config = dict(
    num_hidden_layers=8,
    hidden_size=320,
    num_attention_heads=4,
    num_key_value_heads=4,
    head_dim=64,
    intermediate_size=448,
    vocab_size=8192,
    hidden_act='geglu',
    norm='rmsnorm',
    norm_place='peri',
    norm_eps=1e-05,
    positions='rope',
    rope_theta=1580.0,
    rope_fraction=1.0,
    qk_norm=True,
    attn_scale=0.15,
    bias='none',
    tie_word_embeddings=True,
    parallel_block=False,
    extras=['capped logits'],
    init='normal',
    init_std_qkv=0.0574,
    init_std_o=0.0161,
    init_std_up=0.0574,
    init_std_down=0.0121,
    init_out_by_depth=True,
    optimizer='muon_variant',
    learning_rate=0.00122,
    lr_mult_o=2.0,
    beta1=0.95,
    lr_head=0.00826,
    warmup_steps=0,
    schedule='wsd',
    decay_fraction=0.568,
    decay_shape='linear',
    final_lr_fraction=0.1,
    batch_tokens=16384,
    max_seq_len=512,
    doc_mask=True,
    train_tokens=151700000,
    max_steps=9260,
    dataset='wikipedia_en',
)
MLP neurons of a small language model. Each row is named by its layer, matrix (gate and up: input weights) and neuron, and shows model dimensions 160-319. Each number is 128 + 24 x the weight over its row's rms, rounded and kept within 0 to 255. Numbers have three digits each. A neuron's up and down rows have the sign that makes its largest values positive.
A block is one neuron, or neurons of one layer that tend to fire together. After each block is what it responds to, as a language model described it from the Wikipedia text at the highest values.

L2.gate76:128128098110089115137148152114118090191162101119052160156170102113139134137167118149133124147079107109089155093099140109123052128160146152103130107080117070146136137139105095169154129081144107096108139116108093124150102153102137129138143162150145125123114126094130138098100162130140141112121148124157123120119111127122080121120114135147099130136134146153091108182115133126141107100123192136130096160113146151158138123149121104137152102143133118167136125176130127143139134096133137
L2.up76:141156106158139093168141171151140104167124113117114133134182145137114154154132128190112161129098119181105121071161126124139152116094119139101115162138108104103087111109110118120134118147124141119165130149103150128150129140118089118117170193172101106155140096095088110094116160126105146146104150117147147093116139119158116122103103122116125145134140109177122086118153118081120128102123159117129155106118168180155137158138111105149147111133146133150115094122146123087150155120129146
Late table column separators. Pipe separators near the end of Markdown table rows, mostly header rows, as in Attendance | Source and Votes | % | ±%, plus semicolons in long number lists.

L4.gate24:142098115188142110151169171110133102132099211117124161105106146143115135139141185109138108141122134129118149156164137115119142127133142154105099118101133127114121080119119126154125167065132149156149110097105142101092136097104146117135091149180165124153140156130110112102166093123123084154136117165099146143115118146132082138118102114114171115132125135117144170181151153125115112132109127132105084081149114143137105175078154080134121129103129086144155074180132139147137148151126137
L4.up24:091157123123103104113136123120173127106079160130079117142181156096112148146139130118131154127137139106143127100091128094159135154129138129096154130140142130142134100151142152082111093120120171121154148169100111140126162146113130129132080183164137118166142155091095084102071153125107123152134121149142192161145138120133109204136123144132132147109150122095159143138108161118125140136118118102126122155133189132125155147122164131106130121127101146150140135165104105131110135101125085
L4.gate175:126119140134130114132140147159162094115119163130133115145175142121148153117118129165131143169154089156152116145129151100137144121101154147137136106123130168140159138157137161111158132114093158131098085133094092123136116123145115109149106111172090128115178157133117136186133138125091133130064095123098114172091135089118135135138144168138146140173130112158142117119114137085118083172087152126138150128122114138159141086093140097144102119098110109130148136138144109116109155145131140
L4.up175:114137123117168084154102127120129149109169105127119158096111129128185069133110151158122153161131162114101104122106132115112124140126130104099128125099160143112136098126118149157133178127140138138132112098102134131096128169145136110117125103116147173137162153173116146136096173144123101136118140123140103130120122119125080153131147105131127131159115101128160148132172113101080102130148152101124120128085079136113125107137155084180103141105141089150100097130127133123134105084112145
L4.gate285:128158142162105113117131136117141123100142139125137136125161084144144097137092122162114111108148123126127096145100120097098155079101134136125128105128077136092140140152165126094139129124143099167118089106119160093159112172171137139130120134168101146156180119148153130145123143128142125139103161114143139162120146127137134149123159126104146132174074118124139109121118146105175126150143122103139174115147104126082088128124133091115117150124101132118153091141090154109111124126105082
L4.up285:125140130133079156123120104147130119132133104133167122171174126135148137133120151158090120128122122130117108121125060084169127115094096152118170111112130166123158125117128118117152102111110093113178102105110154098124086139169175110120179133132132179167144181177136123117141141136119122117135131125183144128113135093133078121114084127153113084166125173128143131104107160112144139107134164103160119142135074162110095119162144079113158111103139129100106125131132130127117106159116120
L4.gate440:114125142114124108139104101135134074088099112114129111110140134127155159146104149087144129127053107126090158110087094118116100131108118123178138116104142140148118127172123150160115136128155105096158115140150073093121111141110136132110156107123125125112111148130136164112145154098103155136150156150058139143148127154135130093119144146162153140111164114110165180104155121139154104084127128088165118182124130150138118115094129152081115133120130102125128161128145065130104081130134100
L4.up440:137114138087089122120120125124133076148103094120147134145125120139116112100154109102145167152120102194107125123086144112113108137120173154125142128102128152139134136090127127127137114141131139152108139144102162122127129162122063177130161110093144114099129138161112165100150151085119165133142136118098088155135142163082133106080127129125169161128097129136110122093138172100107103120134112134164139161106132143142087073140128122131119077148139168077117145140153127118099151113137077
Proper-name opening fragments. First word piece of a multi-piece proper name, usually a surname after a first name or table pipe, e.g. Gar(diner), Col(son), Ja(godics).

L4.gate14:148158169161103105137119146179120139105113143151102146125102101130115131144116104152088150093091111100104136067125102185127118109133140117104151127138119122145108147158158097162145105193141121085110100112142142117070134102098128095144153126137119206117073129105163122087173143141118125136090132157114089136099152092146123136168152136124170127112083126145113136143169137131118128121096154096180124137135120112097134111128135097148142133159094168162142156082146136086096139121062128
L4.up14:052120117124129117110115165143158139167132107112109144156116150136128138153105161106144155140142109127136126152123107111101159142168190145123145109109144080119113062163108098143162142148124096111182118118116099164083114110117136148104095129102129111144133100152155169111149132141124122115050142134155162150144120129107092138116122083098092125113087114100151135126101121174128125112111116143084131092113135125124104141086080179116117135151153163144180126153120175101153140106120135
L4.gate62:109134147150158171076116181114124101124140139118121156104097111166125144117104160081104074117076106134159135125132112122122114116123151134089129115086123119161142131155136073154119116174138083103103092119145170142096093152115096115141172141126089136164123134182115147145126101167115130162119177118149175115159118162145112128136150141112108144117119109139177151142136122141089148151107170137121123168126142138112139117138121161140186129120139142204160108107103126176167090140133131
L4.up62:113071138122109132120117134115153121115136154136110148107106125134147103154126116140107102129113146166152106085130125144135131145154124122131128092113112137102105088143090112115126121125146153088130165108155101119122146146127135127155169117112102146131118119182123184114150083115115152120111151149182172110105172148114091136124118159146170146115092160120161143149142110166139119093126142102125108139166136088132167137096126124116149099129173131113142117137158089152130114190136158
L4.gate124:114089151154157090159129179094138135173128156128092153082117157116131143118148132116135138114135112140128136155123097156122134103104122106143124101087113160127117129110105115109102156098104120118126136167114147126082154180116114112142128150113122144124118131119157105120186147138107156131086112128107129123170155156177115101137131121086155150136163095119116072149113133090159132103139167171121165142141139140180159176136101134136109148104120093137122125084154115121164129154136136
L4.up124:170109176121115096099109121139139158119142108174102115140157131124121163123135171122121090113101145099162135125106159174120122119094121100154177151163130132093146091134142174146152161134133115168127123109163131084146147162133171142131101110145104136152121112123175124149131130128129119124150135103094127113133128161126101142108113167159102122091132113104192118155141150155134172146136154095123126122164131143204146117132078144109123148121109119127071098119164128131142100119155106
L4.gate395:142126158098083137135111094120160135138068107111101141099087136141146137165132161145147139151138136152154132114145102138145138107121164181164122132107103149145142147151159164094132146133082166141117085127112143131107104098137157141102161114149123111147135130142129132110122159145114108081152120109129115113162122155191103125137184124113137133168152118125133166132096158081140132119136122127107191165124089102109153119119133110103126122121170114120112134127157103107138127110126141
L4.up395:097121138174118131120125160141127132169095135136119098128161115089094135097179114133121137086137120112129111166135122119078126146105108124126106143125132155124166102164095082131136169112127111083132110107163131174087110132139142115156142130156101116080123137086136137127162141103149170061157134091147137138125118104107115132130153107127096105183137121075174117110147097122180128173168154132090119184125134117134105128156132118094131124107124121124197112116121138129149175093116143
Table header separators. Pipe separators between column names in the header row of wiki tables, e.g. after Title, PF, Sales; weakly "the" after prepositions in prose.

L3.gate7:152125126128090132139126145101111125154135075077143141091107127121173159143131131132158122120143120105118140142094089161076198121118171147114173129090152139119082058138118131137120098115083125182140129098102184141101136149128151142148131133097120132136086107139075131158084177147147115195140108115122134107149136115084149130130106158128139099126114103122129152162168123123144136138092148139119153132154103153131124117101139136122114107131136129127119126095153129096120135120135181
L3.up7:143105088158129149160137158101136078175153103121134108097142109098137131160092184112125111145113093132115157156119119181104147105119149116155120148134134098112098087130125145150161097101094084118159170112137163138132091144154123163143130118160149144144096093128098141126132123136155107155146154170131152121133143129115131163100129128121087126117133143104104148163151186153142121113080101139103139121134109133090141098114138140128111141157090112159109136104116159111106098119103148
L3.gate98:115152136152110159110122134089122110184092149145110136116138116092150113085172163104133111112122106116085122153143108159092146118121128106130145137172115153132111185105123103121126140092108134093114127160070127129150155128126142145126116152173150107092109176138134126133162107136139122122158113129109104161125114149100110130152078149115138159121084155151093151146111124153169116146153132130157161123131118118122100097144115131168097137135159139150148131069162150125096127114107156
L3.up98:151159155088140133131135163136158095129134191109086172115124082136124112092142114165131151120151114149123163099113122115099135154188140149161148123109125117146093094134131157132133156131096102125129133103156093145154136126139110126100105104133119094134103135123115156122090141133118160129135177085137127141165065118143123150125151110068119144145167142122124126127110154138125176119128153108130128113145137130162120122084134127135151090122099143099155142142076110126166128154107133
L3.gate139:082139147120136132146119152079144089077129080086119161120147115147105128109117090134129146125171137148125138110135126130093139103155158144117109107126119090124199100100103118135134114132120126084121122119120120099142135149132076124090139130125093083127143134121130131141159130112114106100136129160144132114105116117163134140140130134136117101125109191142107131138107132137134132088090123155130121185149143078151161097151146143150150126118109107128115110136123137136114131087110098
L3.up139:147109128153137150148111071119112118123107143136146134126138141134124142067130129132114134121117140124087153118062131115188090117120129140122141106127120130153122113146101180116129178113116122098131113139097137088163133144143163149100115102144092144120122124116126165111147117095115105071118088130096147130090130117118105145175094141146090127102122160210079158095087140074166134118104092133087120140113113083101112159176125127129131174139116141129070150104108110143122153120133106
L3.gate166:107154083126147126135142110106154137145095093118070106108128145151154124190122131128126103160058128151122151088127172071119138092134128149130135123122119137133136143127153145115127137149121103104111137146129195102107150125121142107120173134127124095111135124097125119094071164091128099123145147106105115158130109134095116100100156149128108107171067126149129124150125131135136088096128147123133151124165184102126139163118137163080124156121133154130152134161121099117148154096103107
L3.up166:113175120087122136158115148132118091129126146092146100130151120125134105116162152144102159105133114155115146126143115107090127092169124141149115148110146133136125073106150153142158100138118158113103139122101112125139145139139100133155095111155101128127107163159161112136139162108115149107054099077131122122144106137140141146146132131155139148105143159104115138167115102166125162102164098086184132138116075170120145122129126114131136150091133139176109160185095112105114104173124150
L3.gate170:109063143142127116134125171136132138164163135123164153126116097152134135119109151103161163115117135106180123120161150141112121081105128182095118114117138143143157162130124127093134134105113126123124139142155112131108092123090134140139145047153101128069060125138096119145106130147119176125153138143133103128108127138104159107152139141135128167122140112122113145109108158119100169147142139127159100063123154108120088130165133109110092110133087141145111108123098152099150148139122148
L3.up170:146134135189113101155125146088141117110140141096106156118105128129172138119120150107147147115119109120130083085129096163139149088111102134093129129114136103148089105165106169153131118141161089116182113138167113119156130100107127124128159086116140147116102116115105116133124123112123169152106098184144094150147137164143149104173092126127114136114134124131141143134145124146118137139141147124162145142175116129133103110129097115070111112122117147151126125102155150139138099113121141
L3.gate197:134142133140099132142132124117099154102083151106135107149105117094132110164106146081167120121122123139148108161133167128132152141143142122100130147187136129119099114150140127157151118138160101116085144172108157105143123140171085107115123116142106110088136131121170114144173108133157111119123127143071145137100124135116121103148086149115112103121145098100171110092153151106148098131133144137152154110162134141117107103127138151156125083154141167120135150093092148124135161085087140
L3.up197:126111133103108145115077151091094119087135150128130139184139133115114150126105137153118197132085118100162084133140187167118096139151099104115134174126141154122170155148107125131156117136130128121115143110127109167156091128129128129154114093111084079081114131112151126100148141108100131098103141130171148137096095141167128097139084140150136134188138140131174122109137141162215148127139106157116108127130154124109091119115155151150130090172147135112123141125138123147140139122121155
L3.gate198:116157114144161102123106134133145135158167124152086120139152128122131143112120143131095133117128144167114087130090145098143133166144145125214115115137146134117078148120100098103170135137085082146098149124116121110137127164117105101109091121145100141127148175137136118133106140142112121132148129122132129132118129139148128122102114096105120144117150137163126118112135157126123111106162107094133125107128103139125166136166116152172138109108125113114158136115130123134124116145119129
L3.up198:111121141159153109139130135114155128115149131127102179146178128129132126106134174129189142107171126107126144128152124138123177123116123146064130110132168102118180133133083131084136122126162159134103121118126167109171137094150104096131110154174121085115096118126115144160124143120156117140135161125127123194154132071133129145139164115147129088098110105171081127126125165097115137163143148142126173139166119149183081139164167119141117155101097097067143132121128155116091132101163117
L3.gate205:128137154121137101093135120132134123154148098119094136140152130101117154131136200152157138172172111106113121122093121111118131179135140126139122134167096125113155138155124093141112128117122106126173132134167110135130134187150126134142149146100122120121141136162141103114110164148128109132147111133108136179100107089157107095145114104126098112123102120140145139139106122115128181149136128143106141128134089093133116111135153108164131114157142120115115109074135084157106133119101106
L3.up205:105112082121115113134088155104142105162118144115091142101141149088113113117101133165122092124105105117104138153091100125110142105139158138101075118150119088112173118110183114104141150071100128131138113112183134123177125106128139128083110143107128151132135148121118134102114128111161096146094081125174116134134163155102145127182134153096074162117099092137138156135120105137108104121093114090114126133135133179171088108097093112209150128129123136138137152142092106111149127171117129
L3.gate340:129103131128160097117120131127113132106167158119128151134150092132140148103146133139129143145179134111144102168140129150139134123099137128116111155117151120092096106148101089119121140125104111090113132115145117141138139100148132101137184141168146143128125090116119126106126143072143149122151162136140117125173169191136149132131095180118170117162143112149153154119106139135124131127134185148090108102135114121126131116176126115134102080139094133136119128113102138121126120153119152
L3.up340:132152096154114146080143132134131093154109108158111147155134112103122161105137132147179133109123132140122095117154096135124123147121137167147129146112125107091138140155114097093108200145085096129083105134138138149123173137124131133097172128137072141122153134081081131140125144122117107107107122098130151078114136165120138108103141122154135121099152134136148122069097077141140165143118159130102092136128121116094149091142132123127156143155146161178100115155080121136164103134125155
L3.gate352:142121122113152120090119130120176140130094120140098097169147130116143112152056198094174102126113124074118155102127140145136114119167121137143115145097166173191110108118122121121120151118141106182153081148094160137124103138113121092114122124154068129129131121135144148118140138177108104062114132139104147169132152126125143099149132121078125144160128161135113113083102165144143105084168132142116166124153159105087091133100139094157130136136090123127132134119093122119136115121115141
L3.up352:115125111119137166149122169116198091097133164111139133167128123085132145129169137128153147131137166141143168147089159137125170136124131137099123156123109122127060115139163123098113152138136142130114133134101118123169109116105152093151132094155123136129106178118127175136149095139120125128119164101160119143133118102132163127136134133112088114145122123151095095107158132121134127141130102084122164092174149203111073129085120154134128128117124139154093117137127150146140135114126113
L3.gate380:108120160161132106130145126148176162107120166102141091110137106107122143146123126146105162137112148168144111147162144133111135131133131127146159133109201148119135081139104092124080166091130152120126099120135142111127181134142119146121117102137112100154158158175174101133140138109124107108138177126141120138168134195137171160159100143087142130163155109110093142119142089154143141107130109127113162141078110134096131159147123094117142116123180128080184150135139156132143109124143117
L3.up380:135095128128141151131143132124179159121093126161131124126150120110116101101105108140144135138108125160171115164097136133094092149143107154157117144154136147141116110145109117084121130150138131104170106122126142079150114101108146112129140098110105075132145122142155148129109118098128107164142134128130106151142111202150124146142117176168151100125078157143155116161120129141138064144141152130199160135128133128135116120146154080139106076125140104094139113148091106155130103110197107
L3.gate388:153098103083119113131108136168141091121067119133068131108144115139141144108136158142130138164164145155136099130133153109116134119134112149096123148147086140125188138118146140084130112117150128148206115178127104095134112184135144118069118099162125133130147158151108090120182132150163084159130171102130150140138143121153107094150136103138082113124120161134129125098127088104118153109128115157157123143159126114144103135141151197146156109124118111124116167102112097101107153128074135
L3.up388:095116145144110143102155139124161104071110135123120150120132147108138171115119123098150145107139098164105141111125151098123124119095127103136098105123172121108121116134137143152133098120133153091074128107139123115103112133157160099112176151119115183077105126108108107177142133144145145170124134136134092147106132112117099087096101141139076142150082111124153157148117175112117134117113122132137156148114148138129161119135139137132121121130111120135119117162128118115130151052154115
L3.gate401:138153098124100121113124159171113148180111159141127142167153123106135149130109137138130130140171128120119146139117103111087076162126079099129120148114139129155154073128115097123089163091137093118133129116107099128161143088128110110147152115159107107155126133129115092115073166157144151138131099130127108157140100135071148169155171114129112133120112117146150142142156122138154114176100111092113124120163163139137114178142116112130081131144120142176184140138120110147133110088126134
L3.up401:105119124164075141130120140105161098092117131149134163115157129120157127106137124136142130093113179121132154141136098132141121102128159141142120131091167138115123127124115123097153128161120120184110143131149112128135145101108162115130090164150106134120126118107152132119105111064145128089136153115122113089144126132103162133135110184139145121141110103134089167124120124114181132141130152131094142171177106124129124136145121116120158151104098165106086110110127089134096137146101162
L3.gate408:162134164138109136165146144124106141103124143161086099156096128085135197121166108136155124083128146136132133144081125159149097140072118129159126108094146116117139122177149074139170126122123094089125118101093120107101147124140109105155088134147097129160132120095122112141145139133143131124193139135082129117110133112126141121130120164112137117110160129144161138124109168132144113104130098111121078115132125129130136148108123113139147117110090115164096162146128125109110088136151144
L3.up408:112197145094111187139139133132131142117143145167121126113187092136128126155144090150132128124100155159126107148173126108094133093091129097119127122116185119138136141090157113148149116180187125162111103118101127155166112138119119114156105106131121153108135144125186193152164115114112185161114130127126131151138117071111150129148151135126124115146103114102110143183154209145111117148113113114147140124133141122128134154122143098102158137132158170145118140144102101116137123119151133
L3.gate424:127099067137101127168117136114165131107158097097167135114169122127153132133127119125171115128169088061158134134130112084089154095137127093130115119186116117132135114104094151133130145116093112148112130174138103107163118141146074108092142171123112133093134106087129098162127133173141136153071135113128164137113135089103106101113112111135134147106134120142194163108147122122121118117123140109100147125132124160130093145157126123127149082109100161120118163152127160115121121148173140
L3.up424:109104113137142134140131093145141123124128152171120150139093139113105111150110158109171151134131160129097136124115149134151148123125156172068185150103088140130159140128153129126092086148105151161139150117140146128150104151144102135139094101068099162141111140126105155117063108136133162164163105097134122113106158155063091117095126130079126147141105165121102152120119165086144107162129151106129110096116165121114118103138116151130130135173118127158125125160158129146118072150140151
L3.gate434:110106100154108163147136126105163141112126140101130131122132129165131085196146112118157165131156133138116139146167127111151140094116123144113105129134104120122137087167144174105157147095117102154127111082122132157098137125115101137104159141120096135077157156116148115136148119107138148078139168142120112129103155181125150153179137171099116162176118126121108120139144145121165145136102117110168135110142127174102099130118114114126116099133113148148116133136148092132097107107111098
L3.up434:093114138127118144143112115132114135149107118059110080146149170125134143148141093162148113110172099123105121153144102130130115124144144116126127116130166109183139148126098157138151125148137091099122119135107112086139162105136177127102118161163114140096110125137199128145128149134172120135125117170111099093142136141045105122133172112127143136178148123132164121136105125098142107119133132153149112154124112134125134175123115155134111119130150132105098150124151108135140131125118146
Table cell pipe separators. Pipe characters closing a cell in Wikipedia markdown tables, especially header rows after Time, %, Year, or a number, e.g. "| Date | Time |".

L3.gate10:117140155163095126139125119127097170130096131124147172167089130144107152101107105145110113146166148109151130101116122080143158125108137128138140146163147143133119094180153127143127139108142119114124137134099153116121135159143151132111127133127130115125191124121116130117142150140115120167089152118129146108135155120145138122123124160183154139076119117096112132129140112119125074118144165126136103112104164159136156119145099141115114056119145096105135164117126164153131141118114090
L3.up10:154160156111111117133145148150106129197129121125099131126128096160176122145138131172111108088117120167122109140139117134103117092103108137121152123146093111118136101164115135150139148121138126131115106142061130153153127125124102153128140152149135121099145086130143125157130152139134147174120118104111136087159134121108121121133131129115137171113130150136137143101162107121129120138143117115064138132176126099082099123122119130131113125112133091118108127120092169147110131092147141
L3.gate19:194136126147137136137137135172137139154134119109115055099129136128143127120166120122098081175128105167152121165123122125095164149139115101099133114136098128106157133145116152115114121090120119100143137134138151110100144111158127123120151087160109104114170115121089101144130142117138098154129109099098122059117124133157152121166145141083138141128147158150143126107160131093131120147115077150151089135156148131132090112129135136088141142148085125123105159171131137146105138078115137
L3.up19:187164117121131140119180082088116110141102147143173101131121124117127133125104128155141119130136137147159147142138132128115141131122129083139132110093129126121152122140130103111151118126109105090086140119140154119135098123132129127175137124131123134096141161137145121118133153135140123091145123070110147126131113093134153115131127170122144117145129136147146124121086102130119079128116130167144103134134159118086123137154121101114143120137081135136139141087116157159123138123141137
L3.gate26:151139133142103107134134086132110123144121107162149116126144149116140132119115144113086118172124141139161162131125085152136111110094141165098177135136103150099155118130169123117101126087124102080119132090163110139087107097090095146146120141117107098129173127155113106095132120185121115128137126143124141146131142109111148120150129123152127124128168164114110172121141076086082155135094104080081155122140166095136078109159113102117142148141126157159129118140139156145152119138126125
L3.up26:136123114166121143114136112104097110099099080163109137129147144142099111136104161110114118087078134130169112132144131148092117178130151094152134127086161091140169137140136125132101122126130145117128126142149155132113111149084131099154164133145116165116171095106172083131112121107149124113150130149096180122137120128140086147119138143155136119122160157133085132123128139120114122127107103128125085124141119120146120128132150138118115110124139171146126187115119109099088120100166152
L3.gate45:144096147100122129137120121101088128136088147098160102154128131117117096119117089160149118148097118126160136146127094132083100138130139096134120101117123125106159126094139084133107141183143126144176165162125134159123091142143119201108130124106161141121099106106112109136155160136079147160091155122143062154126118086138084116127140111156139146134112120124147096131135124136151134119140119131112118133188128151146131173108173120112146124156116126142168073124125170135100129107146157
L3.up45:146138113128150123138114101124133152117142116120153110141118163126111179113123114132099104188120123104146145098168143127132114093123197123113084069112172163079143141116168137130155119114160124161109140115126124121108146127132144136129117107121108105093125154154115151121149190124127155141133088121118152118106126094124103133147186129082122096125097137134148122135095135126108115098122065126144109148136103147107115163084127163143150118162129125152117108099154111154117097106126128
L3.gate70:115108149118116097152138069179140136188091140098137103124083162112157080107153090109076139146134111150102131145132132070136131133117114094090112146123160123104137127127118142112155110124157192102109143161147087127137122104116148117134134142123143127156169127127114145094134109105114123119110145142042092165124097094119136131133115100087087128089138115128157120124080112125156106128137113087128107151137158123132120091111132122128131122114083135108143149138187148116133148128112093
L3.up70:134133175091141091065115123137110185147120104089138100120117131135142089107138136117107103137114149113143107168181109105108122164114129115097096145132128102125107154121113146131127102099180125115104137138162135114119159111106139140134115099102111121157138163133122149114130090131099147123103135153109130126116170095119135176141124151116118127118133099113173113091094133139122153092117112165144130122148135157133158107158090152146119116164151124094132140125185163102113108129116152
L3.gate104:151169140152113122165151124130138135166108104144111162160145154156154123124095140128167119096131125141103099135116206163124127113138133158135134137137113107151134111102133119133114126097121087102104136119130141118073120130144099112116124075125123133132104135206143136113106138133153149139155191150125117164123156147154107083085134128123177107103152184162138119147158085109151110131131130155109125123137188110116107146107120133087149143138134123105160118096127162139145114096126151
L3.up104:151125117149126105128145159141105126156128105139140139137103122110134125124108144144151108147119087114140122129123177165127113153132110117168132108147115202129100130155149106120077143103118118127097121124105112099109197147152180193120120097146136135126167102117169052131110144103096126143102118117104139139163152143125130132130143161134159135113100122146166112163138098107120111181089148134120093134106148131138117159110148061078097168119083108161127155131120158152149131099145128
L3.gate106:097167090067127110142124163128115124127135145100160054137125157123159087085135111118184163159132128149148115152149121165127099114154152126124113149145166135105180114144174097152109103154143113148104090126136173132125145140149146152109113108095105124131124121164149132084124121111156129147143132133135105130169115141079183128098105123101150106099086121100109155139165058120156132148086143127111113110168131102135105144139143116178089137143115156153162112086117135127127120138146152
L3.up106:086122137100122120097143118140056100154088100118099133126107153141112190117143126116117125116119126132147110129154115154117138157124126172131131125159158178110128124135126132117098145085137152140148148114102149139101129100124101152114112117125111136166130064131068179122097127102150130132158126143115132117118149110065114120106115144075081124119163142150144101123101128070091132114133137163159122129120139148110112120120133132061141137118148136085118136136145126152175144124100129
L3.gate112:127136154179154092155141135107129091158106149079163113159154124116105094126127105122138165173086106126141102138133145149119154099152098150146154145164141159159171133163101150141105146108139117157137126148086151130135117135133118193126139142119100146145127136134084139101081127151102099120084148120149178104127102154160145088123163156130139148085143121148126158122136121140117146124147158143104133074135117149174091108164126113144125133147082138128097112132088129145158072145120119
L3.up112:139114139123114132116150112116115109090086110126120142114154161113126160140112137101117116140076150125142073076139149139112095151130126064126125121141101109101083140123124159141096111135109171129134147157112101101116133125121119101119172081146110128125123135158082147168137147154129124143118087114078104114148124129105153096115106095143150133140146159098156115105168119145149134139128105154151123097125158078097094089115118114129155089101128142155117116078150100083129088148158137
L3.gate168:128129149126138119129111136117146159133126117132129083085117134123170131132188173137120107140133147157114104178107101137085142120122150135161093145140076146145178159103150137102143103094160154110118119144119104101142192150159126152146090107124140138104147109155118114138130125108118123104157130132143124108143131157121112084110114121173105123098113101110127125117130132116141102167109100103079104113126153152099150132112155166104134098168126110135132157116100122126084130161136153
L3.up168:142101070106133109111144138097128114204112107114138120102127131086188093110135125132122140141099129136117125160101096088144140105103182124136133113129103126175143133121130147117148123095154097162094104157164160120135158151166114177114141099118104140125108136143124083158167148138130121132099080087082121088125113141129108120122118188123111153111126095118164147127099114095137158143119085107137120108116122082125127109098150117117089137144143096142139133076150159162146159133173145
L3.gate178:144133114077139101094132114133081118137128139095112117140101136117111144114134128141132113147136136180136105109139132107147127125124096112110114131115153105107132137129082124142116122097148175169113127110095139154090140128100170158114127112156108129174101133124154122104152153140138118131136127122137072104124110136145098146139093123115162108110120147165117094126105143163136123181133127097133122155093077113110155147142139091124130162112118102124167159139088125142143100110145141
L3.up178:114128148120168140132131130135103128114093102163119105171124146104136149171124140125091138153128137137149145152102113098109067138124168095128122138101152140115174114117146128173174124102132117157122147129074153152163059147142134173119138102135110085149140084142132043121153111139158167121106107114107108107118176155149083121082142130114168113130106173108129093113129095145135163141128131111137142131159106138114137146151172100128124153122121133132117116141164124144153115139150174
L3.gate203:068139148120069113094144116165141110143116122172155126150130151099150140104123140087124131167151166144134056140123170133135120092159082132128140110120104110155148143113159156141113113159139182143117117105152170129129142125136129137134086133104111131141181140111119144122129141074106137127157123133120165124134168163104097076169173148068075164153106099121135151124150124111108095096097093140102170120123120122139106127099163150106126177107142154112147146145135111172136114089127098
L3.up203:158137128110114147089145115155117118160112126163039108107121122115145086094128140076110178111130102100131136111130128138084105128095166118171122096169139156130118126118142101110110157075161118113153167179170106107101120104127140151107133126099112098125108114063115124136107139161155108130081127068122118126166137138155137105157137121126164111104105110106143119145160178125155123149147138156148124156141137113140106135098166132130134121131115123120188137130099125135153097100125142
L3.gate270:094140134113135097101120123141146129084133120139125170145143171117154095121112122101106131144127139107122110156132072110125145129099111109121098175101164139077113133135099128135114130087125096167162086118116161143091132122121133156137123106078120108137120150163138114087105149128170123157134103131154167157154184128091122124081140116144139129140132163129140124143078116134144119137178154120099105105131123122090153123161100117117130145110132109138136152105136144123167060138143123
L3.up270:108173141146079135153132155123131109129135137118139135138141139154153088131108150089123094120116091067117147168100161103162155143104104120144127134113121128129121105156109143113085137135189103128158076131104153138102141108136097155116120080152125115143159125100090137087152106177119141081121106090085083173152101115127133141127153109119116114152144117114141095134101102099116153108131133128128125116114146149132132096180133146123143129090155160124143155057098174171133141104135082
L3.gate277:144122120127106089131165132137141139179110144119149148110159127122147128073124133131127153096109158143130100132136116165136130143126132144164109113112152092083080097145094091142123124105097125150123153153112136153103138129110141108098117093123128123130120132099149179110132105142117107131123135132134123144163167113091118111181143148134141145150121141103176109135099140101129115114124135187141139123097139093111155147156129128127142138160178151172116162107106104100180108128167167
L3.up277:163159106137115103135135135093108138119116161137156132099106097140115114147125113104147092136107180124141076155144138129150148084151168117117109146090126123106132089151082151118095158152139093146144127119122148165144143102130122108117104075135106167115140131139141136114139089121109136133101149105118086114116167153077127156117162162105156130150154170104193108093158144134130117146114123150167132099150177141162148138114139139110148093139130107136108124122105141115136113158129105
L3.gate322:121131151139161137128127177131143101152175128144119107139140125118129138093098118155131132138107124130133084150158136148089124113153136116156141160107131124120149123115113096145163132121162122154176147083098137141107124171141135124122112134096102148163110154124096128123124153124144148174127128113108147067179084121135147117116118140107148119121100108075157122177128111156125139124128108172122117116126149118106092115124149120101124087133158080106152104101151104154166103158119112
L3.up322:076107133090145112116101141098152116112140137123138129156180118133129122103139082124142145101124134103185074152108111126132143093115081153114145124132134143143124126098099105136143113129157126098153150137125130166111078147143086150111154147148182118125141121146164118103101161111137127111139130129096114074152111091132136140132137131085132142151138114079161104143130110176141089120087102159122113109142153144123122115067147113129140118094184109128143123101140127156158131196130112
L3.gate390:126138087117166082102117105160127104145120128120130095127161143119152139170123116114107114140167119142155115153117184103097105108150146138114155127154123139139081096149138158142121122183150176125141099151146128137145108136083153109112120105089137113112118134087144163152114162125146143120094136098101101098109145111127156113141136201102089113126120106136161171107144159126102133129125104104148140134134116124114130095098092155083129159120145149171116132165140094150116111098112111
L3.up390:151156098141106098102152100099168125129135148168133095106125127117105120143128100135113134177088136156142122149108140130137120130160138086144138161102128091129175125164177103129141125079126118146101085121191130152079148162123111130113095107100137109131126175111127174149107100114168135114113141106074117128107136107109140089135138119131117137123094148101106121122092101128160162123133135087121118145135139112085138152078184134081109152120123125124153100115159088127153126126145148
L3.gate399:136145101100154126133117144151129112139101123137147123096101150133138115154111094144060110151155104144073141134138155184189122134146127104157148133136143120118220131133148106117109118120180100088144134137135115141139169164141165172151136079137139152175161137133156078133114152093088121133152128126113065146109142151107124109158128146152116151100095147109153111107128097138142112111095080140115148168144112126146071154133125104136167148162121123122127131121176129152124109123137122
L3.up399:121161085074122131067154129132144154123177133143106101102127129121189109115117128158119126160140084155097069134161111138141144150124144123168140097112137142171129133172128100101107153126147095131106140121089127094103122155119190152139106124119137096151166156100123128137148128135089185122129115150116135097129117126132106127148159114167127086158178112100112105114143096123197149090138136107160098120126105109128112150080132116073126114147130164146142133157122135126120099096118137
Multi-token surname openings. First word-piece of a later word in a multi-word proper name, usually a surname after a first name, e.g. Gri(mm), Mal(one), Bul(ger), or place/brand parts like Tor(tue).

L2.gate58:139100161099147102144119114106155104139137119127134112177124131151150147119090108120112136124153176149126132118140172147099165169117128142144132149090141132082134120125141149113135156156176130084135112155075125122139103115139140121078143093115100105154133119123135120132126106177139125145105123084090115146152125129123134123131121122147160116089131101135141090121111113145180124120127103182117147163146100101111134080122125103135128125100059120105103150119114128118101106095164128
L2.up58:140099160133131126111131092139138100128130130134135123146175112141155157154119131104101145119120183124145107117148135144102180167104109149164149122088122121116109117144132180116135148108162094117144111137105116116133137143169129121086106102144129139139131100127107132101112134167129098106126118065118105125119110120130128139142156123126164161114116105142130089126119132130152108144180096160149107141165102107115143086148119080102113144141103095141132139150114119147112112111181146
Proper-noun opening fragments. First capitalized piece of a multi-token name, place, or foreign title word, often after a comma or bar, as in Lil(adhar), Kra(kowiacy), Hel(sinki).